Weights of a small GPT-style language model, trained from scratch on English Wikipedia: vocabulary 2048.
MLP neurons of a small language model. Each row is named by its layer, matrix (down: output weights) and neuron, and shows model dimensions 32-159. Each number is 128 + 32 x the weight over its row's rms, rounded and kept within 0 to 255. A neuron's up and down rows have the sign that makes its largest values positive.
A block is one neuron, or neurons of one layer that tend to fire together. Before each block is what it responds to, as a language model described it from the Wikipedia text at the highest values.

Responds to: Fires on " |" cell separators right after a number in Wikipedia stat tables, and on word-initial fragments like e(yes), e(arthquake), di|ed, at the "age" of.
L5.down83 [160 147  70  83 132 110 151 135 117 155 141 118  87 110 141 157 159 166  88 142 141 125 178 135 134 117 139 136 101 140 134  82 113 207 166 110 126 110 111  83 104 124 129 173 145 145 132 122 126 179 107 172 141 104 113 101 133  60  79 114 115 158 111 119 128 104 165 155 151  83  92  84 194 162 154 102 162  76 125 137 106 131  81 141  70 105 141 114 147 146  60 106  73 156 116 108  61  50 134 139 168 133 151 139 129  95 168 135  85 160 142 171 137 140 156 124 147  89 203 110  76 168  96 157 151 114 118 128]
L5.down138 [137  99 106  53 171 156  79 155 146 143 101 145 101 103 130  74 161 148 173 170 147 141 113  64 135 162 170 116 116  51 149 122 133 108  80 115 131 132 110 130 108 180  69 103 144 140 110 138  72 159 143  54 154  97 131 120 122 167 132 178  80 116  86 147 119 102  92 156 138 130 107 124 124 137 122 126 115 118 171 174 142 148 213 156 126 175 128 147  97 132  93  95 142 146 188 141  73 159 125 150 112 170 137 119 154 134 137 181 167 156 151  84  98  77 128 148  81 232 114 144 138 117 111  91 117  87 169 131]
L5.down181 [126 137 136 156  77 101  98 106  97  91 112  94 154 153 133  99 117  61 121 179 156 213 196 120  88  95 140 109 110 166 151 205 135 121 114 122 119  99 101 114  67 125 106 170 112 153 100 103  93 151 171  42 120 143  92 164 144 132 160 105  88 123 102 174  42 124 154 142  90 140 133 122 105 158 110 135  73 154 139 121  95 166 109 120 152 149 139 127 108 126 121 100 128  74 156 130 162 155 112 127 121 180 110 182 140  94 155 183 139 128 130 163 189 116 114  71 106 160  76 160 130 132  99 131  99 111 165 111]
L5.down207 [184 161  83 125 114 189 107 106 125 110 184 131 182 128  97 122  80 151 119 127 116  75  97 178 162 165  88  67 140 137 123 112 151 113 119 113 154 119 173 142 152 163  79  79 132 149 151 116 185 127 144 109 143 136 141 117 179 128 115 156 119 133 147 186 171 110 147 146 172 116 104 157 129 116  88 165 101 155  98 135  97 214 154 111 100 136 149  93 172 174 173  76 107 105 154 149 137 121 146 119  61 127 114  87 192  40 140  65 133 102  89 104 141 153  83 157 155  68 196 102 158 128 126 156  81 125  84 125]
L5.down215 [ 92 159  94  97 234 154 134 132 218 129 127 114 131 137 159  67 170  83 179 119 110 146 124 116 126 120 142 141  95  84 135  61 148 151 136 129 129 141 160 168  60 145  34 165  94 133  63 172 122 149  84 101 135 132 114 163 125 132 115 152 123 160  91  88 143 104 114 121 107 149 174 109  93 104 116 111 129  98  80 110 146 192 131  94 178 133 184 128 130 143 150  74 128 146 152 146  63 130 117 156  94 140  92 109 111 145 146 183 168 137 172 167 113 136 113  82 148 163 157 148 145 180 106  99 131 183 141 124]
L5.down371 [ 87 101  64 173 129 134 177  72 120 150 127 117 152 103 160 108 136 177 144 127 190 159 154 122 135 108 158 135 120  96  48 167  89 128 124 114 125  89 115 131 142 122  95  70 127  84 196 201 147 134 133  90 131 198 149 158 124 119 195 151 171 124  88  63 133 114 141 162 141 124 119 181  93 111 127  87 100 127 120  88 135 138 112 169 104  87 112  91 126 120 126  92 156 129 153 120 166 135  65 152 103 158 106 135 140 102 162 117 148 109 128 139 189 110 166 112 107 120 126 139 150 147 129 205  92 170 160  88]
L5.down442 [ 72 113 145 174 169 139 149 144 106 151 153 121 113 133 137 111  66 116 151 159 172 103  91 120 117 154  94 148 154  98  47 148  94 213 177 137 175 131  97 159  48 176 150 123 108 105  71 133 132 132 154 103 145 123 127 113 130 122 125 110 174 140 169 141  85 153  98 215 150 169 125 116 130 154 125 146 138 110 182  98  90 159 187 135 148 161  99 113 161  88  96  99 116 145  61 102 171 187 134 147 144 136 158 163 170 125 124 161 129  90 130  88 191 138 123  62 129 130 130 140 102 121 131 119 141 106 191  60]
L5.down456 [109 119 155 134 169 102 170 177 118  97 139 114  82 143  94  97  85  92 127 173 118 137  79 159 122 160  93 155 177 152 136 141 105 170 125  98 227 137  80 189  91 150 140 150 118 144  62 134  88 156 157 158 164 111  90 155 132 142 158 136 122 160 106  66 112 116 129 150 165 130  67 122  57 154 149 185 112 129 120  90 145 186 191 102 128 126  93 115 150 109  76 169 129 128 128 125  88 196 146  65  84 146 123 158 152 144 132 160 101  80  96  50 109 177 128 183 198 123 117 129 114 104 124 145 142  73 130 153]

Responds to: Mostly the piece completing "the" into "then", "them" or "theme", above all "then" in sequences like "first X, then Y"; also nouns right after "the" (film, series, match) and odd mid-word fragments.
L5.down125 [145 141 161 107 116 140 119 206 163 117 185 135  88 109  82 138 178 128 143  97 184 126 144 116 159 157 160 137 112 160  86  96 111 153  98 105 118  74 108  38 114 166  74 110  97 150 117  74 119  94 116 170 154 172 139 129 123 152  83 134 149 188 125 122 134 204  74 108 118 117 121 115 160  92 130  87  84 132 206 127 187  93 135 142 142 106 171 117 104  62 151 120 106  98 139 151 129 169 195 123 119 118  94 138  53 124 117 143 140 133 147 192 148  90  98 140 139 189  89 154  96 110 146 153 106 126 119 160]
L5.down176 [174 138 160 100 179 137 122 156 123 114 138 159 145  71 114 160 161 110 143  72 138 160 149 114 112 101 167  78 172 106 160 153  72 180 142 138  72 145 112  96 146 138 113  92 102 175  68 109 140 139 155 122 171 144 188 115 195 143  83 119 134  97 122 103 104 128  99 137  99 110 109  92 133 106 151  98  53 134 147 122 184  85 161  55 157 136 113 119 183 119 151 139 114 100  42 136 131 132  96 112  56 157 141 128 143 103 161 150 191 107 164 171 149 103 122  97  82 126 152 142  94 141  87 102 154  59 104 113]
L5.down246 [165 141 124 122 147 101 130 124 140 126 133 135 121 162  90 153 148 146 151 118 165 133 135 182 171 144 154 116  97 147  60 148 123 103 101 149 156 123 127 151 142 112 114 144 159  63 107  82 139 119 151 111 122 168 140 123 123 162 138 150 136 112 107 187 111 170 113 171 151  77 107 105 102 145 177 114  29 122 206 165  93  94 144 164 130 104 173 161 140 127  83 106 156 171 175 131  83 116 127  64  37  44 133 120 176 128 105 113 111 155 132  65 173 161 135 123 108  99 124 156  52 139 155 149  55 131  97 140]
L5.down363 [131 119 192  90 123 155 141 205 120 182 146 150 148 126 123 108 173  97 135  87 172 183 148 104 105 114 126 187 140 132 156 150 103 121 114 113  87 132  90 154 113 148 168 106 135 159 135 161 138 137 156 131 125 124 151 131 101 148  91 110 104  54 124 118  91  98  58  98 126 133  88 100 126 111 134 100  78 170 142 102  92 112 148  86 134 165 100 137 161  94 140 132 113 137  80 135 176  90 105 135  13 142 136 154 139 147 175 111 136  92 138 189 180 143 131 104 125 165  73 134 116 119  61  83  81 134 200 135]
L5.down407 [ 72 130  96 110 117 107 140 175  23 112 183 174 153 134 176 157  98  88 133 146 142 115 188 153  87  84 117 101 110 137 151 181 144 115 155 128 109 138 130 155 141 125 190 119 140 120 129 145 177 124 177 127  84 189 102 184 146 107  49 108  86 101 153 150  92 152 196 161  96 159 172 154  94  79 184 141  85 140 169 150 125 134 153 172 124 126 102 158 159 150 140 139 127 108  72 124 114 112 130  95 113 102 111 151 161 143 138  85 126 117 138 189 173  90 153 150  65 106 126 165 139 163 125 149 178 105 167 123]
L5.down445 [106 112 102 115 155 147 160 225 106  93 133 123 124  53 122 149 152  97 100  69 148 143 182 113 117 131 137 102 156 126 184 136 121 160 147 137  88 107 112 132 102 169 127 104 112 187  85 107 163 125 128 121 124 167 145 117 173 137 100  95 129 106  98 116  86  99  77 140  85  86 131  92 158 107 126 159  84 138 187 172 125 111 166 180 147 133 121 177 148 122 147 157 124 141  85 123  97 174 132 107 144 168  75 146 151 127 122 165 148  87 186 174 192  99 156  77  74 173 127 150  78  92 115 119 107  89 117 171]
L5.down525 [158 106  67  95 192 193 126 117  94 120 122  88 141  92 175 184 131 109 114  89 191 144 146 145 133 171 135  93 161 161 162 119 148 136 171  99 107  97 134 119  96 194 167 108  95 104  96 112 173 128  81 132  89 136 114 118 158 146  92 120 158 125 111 198 117 160 108 161 119 162 132 102 114  46 153  99  67 149 171 132  93 139  79 153 121 176 122 114 121 108 118 146 132 101 145 176 142 162 155 181  67 119 100  97 169  97 150 160 155 102 158 154 152 175 163 169  93 149 161 162 139  97 192  92 165 149 104  53]
L5.down530 [123 121 152 110 149 181 132 184 121 116 127 108 150  66  99 135 142 119 126  84 164 101 147 137 103 134 148  98 124 164 114 153  87 190 101 140 121 153  81 143  91 161 106 155 101 204 103 170 162 120 130 149 103 129 145 123 177 134  73 117  92 153 134 119 115 132  93  89 116 122 143 113 148  79 131 140  56 151 154 113 118 190 148 130 159 107 122 130 132 115 166 136 103 117 125  99  97 194 144 134 130 155 150  93  81 127 122 181 156  97 155 195 174  78  83  85 128 157 124 172 135  92  97 146 159  71 142 154]

Responds to: Numeric cells, mostly 0 and small digits, inside pipe-delimited statistics tables (election results, sports stats); more weakly, digits of years, coordinates and months.
L2.down82 [141 155 133  85 181 127 155 120 172 104 117 126  70 103 157 126 121 109 133 114 101 146  91  89  96 118 117 133 121  47 135 107 135 140 135 101 103 127 100 177 103 212 141  45 137 148  94  79  86  72 112 188 115  72 117 201 157 104 190 185  88 133 184 118  88  81 171 113  94 140  65 163 101 116 169 128 110 161 128 143 151 161 133 188 143 101 128 118  82 146 157 133 104 149 153 100  63 181 151 143 115 113 109 123 130 195 116 129 177 137 121 158 117 112  48  99 159 131 142 153  92  78 125 112 138 131 111 160]
L2.down196 [179  68 112 169 125  68  92 161 142  61 112 154  82 154  95 101  86 115 152 118 107 126 153 145 149 154 155 159 189 135 186 203 156 114 173 196 153 128 154 157  85 157 137 179 109 109 104 110 114 130 196 116  86 129 175 154  79 118 143 110 171  90 114 165 123 103 161  61 100 100 192 105 104 149 131 131 133  98 104 163 140 113 118 145 134 132 170 124 117 181 177 103 103 140 147 103  80 105  56  91 166 119 137 110 105  61 125 167 101 116 112 118 129 112 161 113 171 117  87 138 108 203 158 130 142 132 137 101]
L2.down358 [104 101 199  63  96 124 160 115 142  67  87 140 197  84 144 145 150  99 123 126 162 174 167 138 157 122 113 156 108 140 118 111  74  88 131 125  88 106  61 169 181 208 142 117 131 120  73 105 151 114 167 173 127  42  85 129  91 130 140 134 120 162 101 167 120  93 181 144 114 192 130 123 126  97 102 158  93 158 170 139 112 154  88 132 118 123 130 118 135 175 150 168 102 131 152 142  52 145 158 101 137 143 104 111 114 138 158  73 140 143 147 177  81  80 109 119 115  90 115 105 147 118  77 134 145 101 153 117]
L2.down405 [190 144  43  97 196 169 130 164 159 129 115 141 113 134 140 133 146 148 149  45 151 154  89 150 100 179 165 186 144 106 128  78 178 133 159 148 119  89  97 147 148 190  73 113 104  84  62 123  76 154 137 137 113 119 166 149 156 139  96 129 123 176 163 154 146 144 128 166 122 121 120 107 151 157 125 132 110 102 134 100 138 141 140 121 115  86 142 122  69 127 123 168 167 158  89  79  81 137 171  91 166 195 188  83 137 198 111 110 136 138 139  63 132 104 148 144 135 157 113 181  99  98 151 112 213 169  78 117]
L2.down407 [137 135 120 170 154 132 117 116 158  98 139 159 114  83 157 103 138 110 156 168 155  87  68  95 115 166 125 183 105  47 148 198 118  54 120 111 130 115  93 170 151 181 113  72 110 123 120 174 112 124 139 107 118 175 105 210 107 113 138 222 143 119 177  56  87  79 126  91 139  95 129 141 121 108 128 166 162  85 141 144  75 145 147 115 166 105 164 132 106 163 135 141  96 134  96  83 138 154 134  86  34 171  93 134 108 127 106  92 124  92 135 120 147 117 114 131 139  94 118 102 104 137 169 150 183  89 128 113]
L2.down513 [184 109 132 176 195  84 155 131 141  78 118  87 111 120  92 110 102 131 150  65 158 116 138 115  99  91 133  93 189  66 190  67 144 122 179 104 157  90 157 156  92 150 171 168 106 147 111  93 129 116  71 145  90 139 115 118 126 186 172 161 140 155  99 155 123 112 125 125 144 137 142 152 135  90 136 178 144  90 146 113 132 107 114 135 180 153 125 125 113 170 172 115  77 160 128 164 134 163 185 140  82  97 121 143 154 173 123 117 160  77 188 177  91 184 145 131 133  86 113 126 139 107 147 133  98 106  92 104]
L2.down527 [113 148  95 177  68  85  92  85 171 108 128 120 191  99 105  91 114  99 138 155 162 190 114 140 121  84 143 166  94  75 158 117 167  97 182 119  89 160 166 143 114 137 102 204 174 121 172  94 137  87 112 142 160  99 120 100  79  85 110 139 122 107 116 115 145 149 138  79 127  30 107 125 147 115  88 164 121 129 177 124 134 141 115 107  55 143 169 153  91 115 150 147 111 153 117 140 171  80 106 106 162 155 137 115 119 139  97 115  96 199 167  76 110 161 158 165 174 104  83  93 105 147 154 167 149 143 137 131]
L2.down537 [102 107 159 121 119  91 107 200 103 124 115 176 105 110 120 124 123 133 128 102  82  79 181 105 192 118 153 114 127 150 148 158 132  79 153 129 146  93 212 137 173 125 167  97  99 134 126 145 108 148 116 115 105 121 105 138 141 134 108 155 117 129  89 159 154 148 146 106 163 170 155 129  71 149 115 101 109  76 106 114 162  96 182 115  79 177  91 175 165 142 107  62 168 103 173 112 165 134  78 105 159 120 120 127  91 191 128 159 152  74 132  92 152  91 153 152 140 159  82 135 130 131  96 112  73 117  57 101]

Responds to: First digit token of a multi-digit number, mostly in table cells after a pipe: vote totals, stats, and prices like 1|35, $4|25,000, 2|79,022.
L11.down299 [127 120 132 129 231  99 156 230 155 122 115 136 149 145 135 130 143 131 146 119 116 120 130 184 173 114 114 117 152 119 115 106 147 161 161 117  49 158 135 120 148 115 113 191 170 249 116 112 140 137 129 131 146  82 128 118 126 121 129 121 151 117  88 161 140 134 124 158 132 112 140 127 154 118  27 140 129  93 104 117 109 136 125 112 155 129 173 115 116 157 128 148  80 156 131 142 105 112 143 139 160 111 157  96 122 149 144 118 128 250 122  63 165 149 135 131 118  85 197 147  68 140 143  85 130  62 118 112]

Responds to: Year tokens (or their first/second digit pieces, or a month name) completing a dated event, e.g. "in May 2008", "in 19|73", "December 16, 2001".
L2.down50 [ 97 103 136 106 110 120 127 145 151 155 139 125 166 156 162 109 167  48  72  64 147 132 183 109 135  82 154 117 132  88 103 101  92 191 136  83 139 178 115  97 123  98 133 138 133 186 130 145 137 164 147 144 116 144 104 110  97  81   7 114 103 142 100  92 118 121 145 136 104 141 122  78 129 112 103 121  94 137 177 106 118 158 120 140 125 160  96 178 144 102 153 115  73 149  72 126 108 137 214 167 116 134  87 161 104 157 124 124 158 109 130 154 169  96 149 134  91 194  94 136 109 114  96 121 109 125 132  70]
L2.down162 [101 104 138 109 142 144 156 115 147 170 155 122 170 135 133  89 159  51  89  46 157 142 162 133 106  90 145 111 135 100  83 139  85 193 122  83 114 192 134 121 116 109 144 132 122 157 139 146 157 158 114 150 108 111 109 101 102  96  14 102 115 144  77 119 125 133 124 151  95 139 107 113 145 126 129 141  78 113 209 123 107 145 138 145 106 162  73 131 109 104 143 129  71 168  75 142 130 159 212 145 131 108 111 154  86 141 122 116 152 114 135 163 160  98 170 101 103 175  94  82  93 160 102 122 143 157 142  52]
L2.down173 [ 63 124 121 103 164  91 125  96 135 142 156 133 172 127 169 171 107 184 109 136 122 121 112 149 120 149 193 132  95 167  67 162 111 104 115 179 139 113 153 174 138 124 142 148  84 104  61 169 156 104 178 123 106 149 112 166 214 110 120  84  75 154 130 154 139 131 137 102 147 113 131 105 163 105 184 105  94 160  76 173  98 135 111 138  99 153 109 132 167 106  84 195 134 138 136 107 112 103 199 125 183 166  92 130 106 138 130  78 128 169  92  86 191 117  83 112 183 138 131 111 142 112 124 118 128 152 146 133]
L2.down185 [145  73 143 108  85  92  95 127 105 129  87 140 191 164 156 134 140 128  73  68 113 134 140 127  88 133  85 142 112 124  82  97 120 121  70  79 154 139 132 147 144 145 160 103 106 137 134 103 166 131 159  91 122 137 165 160 134 173 133 102  80  89  63 152 105 123 176  63 125 135 145 143 202 122 113 126 169 101 109 163  94 109 141 112 123 173  86 131 119 145 120  80 161 116  26 114 119 128 130  96  56 159  92 161 130  63 124 101 133 158 104  56 100 102 171 136 142  76 142 117 135 104 144 129  79 170 144  88]
L2.down248 [119 176 114 132  64 105 151 115 118 146 124 154 136 102 182 121  56 167  91 128  90  91  89  72 136 101 156 146  67 127  99  75 160  64 135 123  85  73  77 118 132 101 121 151 149 117  94 128 115 120 125 138 132 203 168 144 176 142  87 126  66 154 200 119 131 203 101  89 180 112 102  97 114 153 142 119 124 165  98 130 141 186 105 127 137 139  94 139 134  96 183 139 142 200 137 114  76 148 134 114  60  83 175 138 146 117 123 150 103 119 124 137 126 115 103 103 128  89 171 173 116  76 160 123  97 162 116 102]
L2.down460 [147 130 111 165 154 147 136 100 126 155 149  77 151 101  84 119 186 117  98 145  59 109 117  89  81 200 127 132 102 116  84 120 170 110 100 136 156 188 176  60 137  93 119 117 141 163 100 185 124 164  90 131  95 154 126 151  94 138 110 127  60 184 168 137 141  84  83  74 120 101 167 108 138  79  75 110 134 119 165 140 145 113 117 115 138 169 176 111 126 157 131 150  85 135  83 140 122 105 160 131 142  98 171 111 115  51 127  80  83 125 133 100 122 128 141 127 122 177 145 100 159 129 143 133 150 169 112 186]
L2.down470 [132 151 151 108 105 145 179 114 159 110 133 136 104 136 158 134 149 171 114 164 178 169  79 143 122 154 169 104 106 123 165 129 144 129 117 151 181 117  59 138 236 128 177 112 122 141  93 197 142  93 108 140 165 128 124 135 149 175 106 150 135 106 170 170 163 147 146 122 136 176  55 127 168  99 123 136 152 239 160 107 150 111 151 157 163 174  99 103 161 136 111  76 104 112 111 123 113 128 182 122 112 156 134 123  84 116  56  94 124 119  91 144 109 100 110 155 133  86 136 176 144  80 140  63 145 111 135 154]
L2.down626 [124  68 168  95 101 135 175 178  85 150 116 111 132 170 138 112 101 136 101  78  81 148  96 171  80  96 155 118 115 143  60 121 126 158 121 103 138 124 144 109 195 150 157 113 121 167 105 145 138 121 183  99 171 182  76 123 112 118 165 135 141  70 155 128 167  82 106 139 163  74 140 195 144 110 171 116 120 119  89 172  88 177 133 188  96 155  98 139 101  73 160 170 103 141 120 112 135 147 118 143 119 135 124 168 137  98 115 146 112 125 126 173 136 152  67 114 183 164 151 146  87  83 160 136 161 108 175 121]

Responds to: Year digits and date parts in biographical or historical narrative, e.g. 50 in 1950, May 2006, 2008 followed by a comma, plus a weaker response to "for" after an event or election.
L11.down518 [116 177 143 152  43  93 148 111  19  88 131 111  92 101 139 119 144 128 154  98  79 118  70  97 166  65 130 113 111 117 114 168 107 135  60 131 124 119 130 121 150  93 134 115  93 144 152 125 135 137 199 134 146 197 104 111 183 122 122 131 161 117 119 134 127 121 119 118 153 119 130  88  76 166 172 103 161 102 155 101 134 128 143 123 109 136 171 101 187 160 182  91 145 119 148 205 106 152 192  88  97 173 111 136  56 144 121 136 119 117 106 119 106 108  90 146 147 129 153  87  88 161  95 173 128 171  91 138]

Responds to: Word pieces right after "the" that turn it into them, they or then, mostly the object pronoun "them" after a verb; weaker on other mid-word pieces and table cells.
L11.down390 [100 138  95  96 156 128 110 112 149 186 113 122 143 121 108 166 108 174  75 194 126 131 173 116 147 173 118 125 158 128 137 158 117 134 147 109 139 108 158 154 101 171 157  68 131 156  61 113 169 204 120 112 106 103 158 144 112  95  82  71 120 139 123 178 136 152 139 108  80 115 111 101 148 115 151 162 127  73 122 162 136  99 132 110 109 138 151 100 109 163 141  95  62  93 118  95 152 109  52 131 117 108  97 128 120 119 139 103 147 197 105 151 138 130  68 173 119  84 119 141 141 154 113 105 157 133 152 127]

Responds to: Fires on a piece that finishes a word begun by "the" or another fragment, like the+n (then), the+y, the+m, with a weaker response on the next token after "the".
L2.down39 [101 168 131 155 113  69 155 113 123 118  91 131 107 185 106 157 120 174 102 106  63 133 127 135 123  98 170  52 132 118 104 130 148 113 157 100 122 130 175  80 124 143  87 131 125 127  99 122 155 135 109  95  75  64 113 111 150 126 153 192 133  91 168 103 166 119  62 124 136 140  90  90 117 157  43 115 176 128 144 147 102 118 185 162  94 110 126  79  63 167  88 154 132 144 189 128 137 154 129  71 172 125 105 154 164 110 141 113 136 150 146  96 108 118 160 161 117 120 159  85 148  75 137  95  92 170 155 163]
L2.down211 [ 63 141 121 136 136 110 151  69 161 147 139  98 153 153 153 131 143 134 107 105  80 157 111 146 100 163 135  87 167 139 105 145 177 152 164 166  83 149 125 133  96 117  95 175 142 167 145 151 154 159 101  82 129 117  98 130  59 108  65 144 206  88  76 125 156 147  97 136 129  97 139  89 113 128 116 200 109  60 110 105 138 107  92 104 131 125 171  77  98 157 100 186 182 152 110 163 128  97 147 161 185  67  65 115 131 132 162  84  87 153 123 144 158 135 159 168 130 136  70  31 129  70 122 140 117 161  58 121]
L2.down323 [199 140 155 162  92 140 221 157 132 156 139 161  95 134 123 171 154 168  61 159 112 120 126 175 114 110 170  82 152 105 198 130  73 155  82 150 110 104 120 106  88  97  70 126 143 113 167 104 142 154 156 116 101 123 134 117  82  70 151 134 135  89 135 179 130 106 169 171 159 148  88 111 150 105 115 133  57 106 138 175  78 152 125 122 117 141 145 121  92 137 104  60  88 162 171 149 135 161  92 179 132 139 133 112 143  82 127  97 170 204  85 105 135 143 123 118 147 186 158 146 135 162 128 102 104  81 108 135]
L2.down337 [144 149 139 188 189 128 170 149 107 104 125 118 106 135 125 147  88 147 139 111 101 140  85 130 118 107 165 130 208 140 166  99 117 134  64  59  80 208 169  53 107 137 106 176 125 122 120 114 143 159 151  96 119 170 128 115 114 132 146 180 129 150 163  98 147  72 145 184  95 102 134 177 130 162 156 174 143  84 158 146 139 138 168 109 138 160 100  76 134 142 146 115  71 194 103 131 191 149 120 138 178 117 135 134 189 141  92 174 123 149 159 137 106  91 144 169 137 120 139 112 161 174 106  57 152  66 103 144]
L2.down369 [146 131 114  92  94 112 205 110 110 120 109 103  91  91 110  95 150 118 131 150 113 111 123 165 155 115 101 114 189 154 114 101 135 112 187 147 146 127  95  63 103 187  77 169 157 150 140  89 148  97 118 108 198 106 119 136 109 141 143 180 122 175 127  56  55 130  95 135 100  89 147  93 183 131 156 156 191 130 101 105 167 145 140 109 141 171 184 123 162  93 130 135 156 149 166 146 105 121 124 111  80 139 155 170  67 117 152 142 117 140 131 183 112 170 137 118 158  67 183 145 123  58  94 101 140 163 131 126]
L2.down376 [129 124 150 127 168  98 165 150  49 175  52 124 147 160 134 157 115 149 111 160  67 146 144 100 137  86 148 114 173 151 108  92  60 130  86 183  80 134  78 142  61 127 125 216 123 149 122  86 159 103  99 125  99 138 171  96 111 106  97 123 114 121 132 116 154 152 102 118 149 159 165 123 152 124 158  79  45 146 145 185 125 134 131 118  81 168 119  93  93 133 100 144 117 134 136 165 118 104  69 176 181  71 144 149  82 191 138 133 173 145 130 143 125 179 126  95 111 116 166 116 130 119  78 110 136 108  86 121]
L2.down430 [142 107 151 113 153 152 225 119  97 101 133 116  69 119 178 171 101 136 101  92 188 152 116 145 121 145 148 151  71 167 142 111 148 106  95 113 127  99 134  87  94 100  76  95 147  65  87 143 116 124  71 143  94 107  87 124 141 150 112 167 109  94 174 184 124 133  26 165 146 127  95  72 116 148  68  82 171 143 173 111 178 137  95 142 134 172  81 110  53 117  96  75 153 142 130 119 104 133 125 119 129 108 153 169 101 198 193 145 158 127 124 106 121 126 136 154 114 107 100 103 102 118  99 175 143  90 131 155]
L2.down501 [136 129 171 141  74 175 153 142 131  91 172 132 159 177 168 215 117 157 149 187  97 110 114 139 134 101  95  54 154 151 147  93 153 106 177 244 161 119 117 104  73  99 175 154 134 127 104 133 110 126 107 149 129  70 132 114 155 145 125  74 145 116 154 110 110 128 138 142 151 143 114 110 138 145 145 145 152 118 146 120 153 123 128 115  60 123 124 117  98 133 123 124 152  59 134 107 154 120  60 122 163 114 150 128 140 149 141 108 107 145 111 106 117 161 101 136 113  72 143 106 159  91 117 187 101  54  69 159]

Responds to: Closing quote marks that end a quoted title or phrase (e.g. "lungs of Serbia", "magnificent"), plus years after "In" or "on" (2022, 2004), and word-ending pieces.
L5.down92 [111 116 164  96 194 139 159 133 110 147  69 142 172  54 164 136  90 107 100  86 121 162  91 152 106  95 168 134 101 142  94 144 172 106 118  86 106 159 108 144 122 162 123  96 159  97 102 162 135  92  88  98 100 164 102 136 169 160 111  94 149 102 133 145 103 144 122 101 142 169 146 110  69 133 123 131 158  97 193 153 102 114  91 146 147 131 134 123  83 181 206  81 170 146 183 117 110 104 169  96 121  70 102 119 119 142 111  86 107 125 145  54  33  87 117 168 136  99 157 164 136 133 131  74 132 146  96 154]
L5.down128 [119  98  58 112 174 167  81 112 124 129  86 167  71  99 120 141 155 153 133 131 136 123 102 152 156 130 165 167 153 144 127 117 104 152 126 131 155  88 150 112 116 114  84 204 143 127 137 101 112  98  95 161 126  98 166  59 128 120  32 134 129  65 116 116 136 137 120 186 132 144 101 145 128  89 146 160  57 130 149 175 101 142 120 134 112 128 116 147 101 139 152 150 128 137 189 125 100 163 180  90 119  82 147 102 182  99 112  85 103  90 139  79 165 143 151 188 130  55 197 122 104 150 109 140 141 104  89 165]
L5.down186 [ 64 127 172 174 100 121 131 113  72 148 159 163 133 117 178 141 101 138 104 162 135 153 198 145 101 127 102  89 110 191 126 124 122 136 158 105 138 145 155 119 123 143 153 150 134  36  81 226 181 158 158 110 122 125  97 119 163 163 110 114 161  92 155 116 154  90 137 216 209 103 165 143 114 122 100 146 138  95 139 188  98  90 156 127 169 104 123 103 135  97 125 115 154 135 118 149 209 133 146 116 158 103 109 149 110  66 185 112  91  97 140 158 182  83 133 116 102 168 208 103  82 158 150 122 139 129 172  75]
L5.down317 [ 85  63 142 149 144 164 160 138 137 132 129 167 158  84 140 105 132  89 173 108 159 133 201 123 204 125 125 107 127 145 143  62 110 166 143 107 133 164 113 129 106 148 120  88 162 129 129 135 132 166  96  99 124 115 134  93 114 140  31  76 137  94  95 127 138  96 118 187  82 120 140 158 114 125  98 113  53 137 188 151 112  92 157 138 134 150 103 118  87  87 101 132  95 128  96 114  87 197 159 176 211 173 104 148  72 139 125 154 156 109 128 174 194 104 167 154 114 186 119 125 112 166 109 133 107 170 167  90]
L5.down347 [105 108 138  74  61 127 155  99  95  51  96 121  96 115 148 138 172 108 145 134 122 127 136  91 123 126 134 124  75 181 134 166 155 123 185 122 126 111 126 136 177  69  78 141  76 114 176 190 160 153 143 165  95  93 128 158  84 122 114 105 166  89 132 153 122 108 150 143 205 136 171 136 131 103 126 166 150  69 112 109 171 152 133 132 103 110 116 146 149 174 118  90 132 115 158 133 143 160 127 104 148 133 117 148 133 104  88 115 137 174 102 149 138  89 142 182 124 135 136 136  62 111 121 190 173 111 143 117]
L5.down361 [138  77 121 126 187 124 173 180 108 133 158 123 147  75  88 121 127 103 166  82 154 152 137 130 130 130 138 133 174 164  90  93 102 141 132 114 105 126 107 128  98 126 107 140 151 178 110 171 116 146 116  79 133 123 154 119 132 117   0  88  99 115 162 116 153 114 120 128 127 106  85  89 142 133 126 118  70 128 218 151  93 125 165 173 101 129  86 120 139 128 114 127 117 167 119 128  63 182 195  84 186 204  91 176 121 130 147 142 170 110 122 178 149 109 158 137 128 189 141 139  86 140  73 116 143 133 146  90]
L5.down384 [142 124 151  89  91 103 122 139 190 153 121 110 124  77 134 110 122  76 167 186 137 114 203 157 114 112 139 147 103  98  99 134 160 152 129 129 137 159 151 130 142 120 124 134 116 137 132 162 118 126  86 160 227 121 106 114  75 121 115 119 118 105 126 166 147 122 118 140 127 132 176 153  96 116  93 112  92 148 144 125  96 177 122 158 169 155  56 154 129 127  94  81 102  74 122 100 159 208 102 124 169 154 107 137 122 131 154 121 111 156 167 175 103  97 153 153 132 147  87 117 150 156 121 179 145 150 107 100]
L5.down622 [116 165  72  93 253 118 173 174 140 131 146 162 123  80 161 113 112  66  96 112 127 183 136 126 126 178 172 130 136 135  81 145 148 174 141 164 136 117 143 168 106 178 111 150 114  65  84  89 130 148 168 104  79 154 113 123 132 165 139 161 133  97 161 143  96 108 136  81  82  68 133 172 102 136 146 147  81 156 145 145  91 110 137 148 146  86 127 145 130 163 117 146 168 122 124  81 125 106 145 125 130 123 137 185 156 138 110 139 113 169 182 123 131 144 101 116 144 112 138 157 143 136 162  66  94 121 139 137]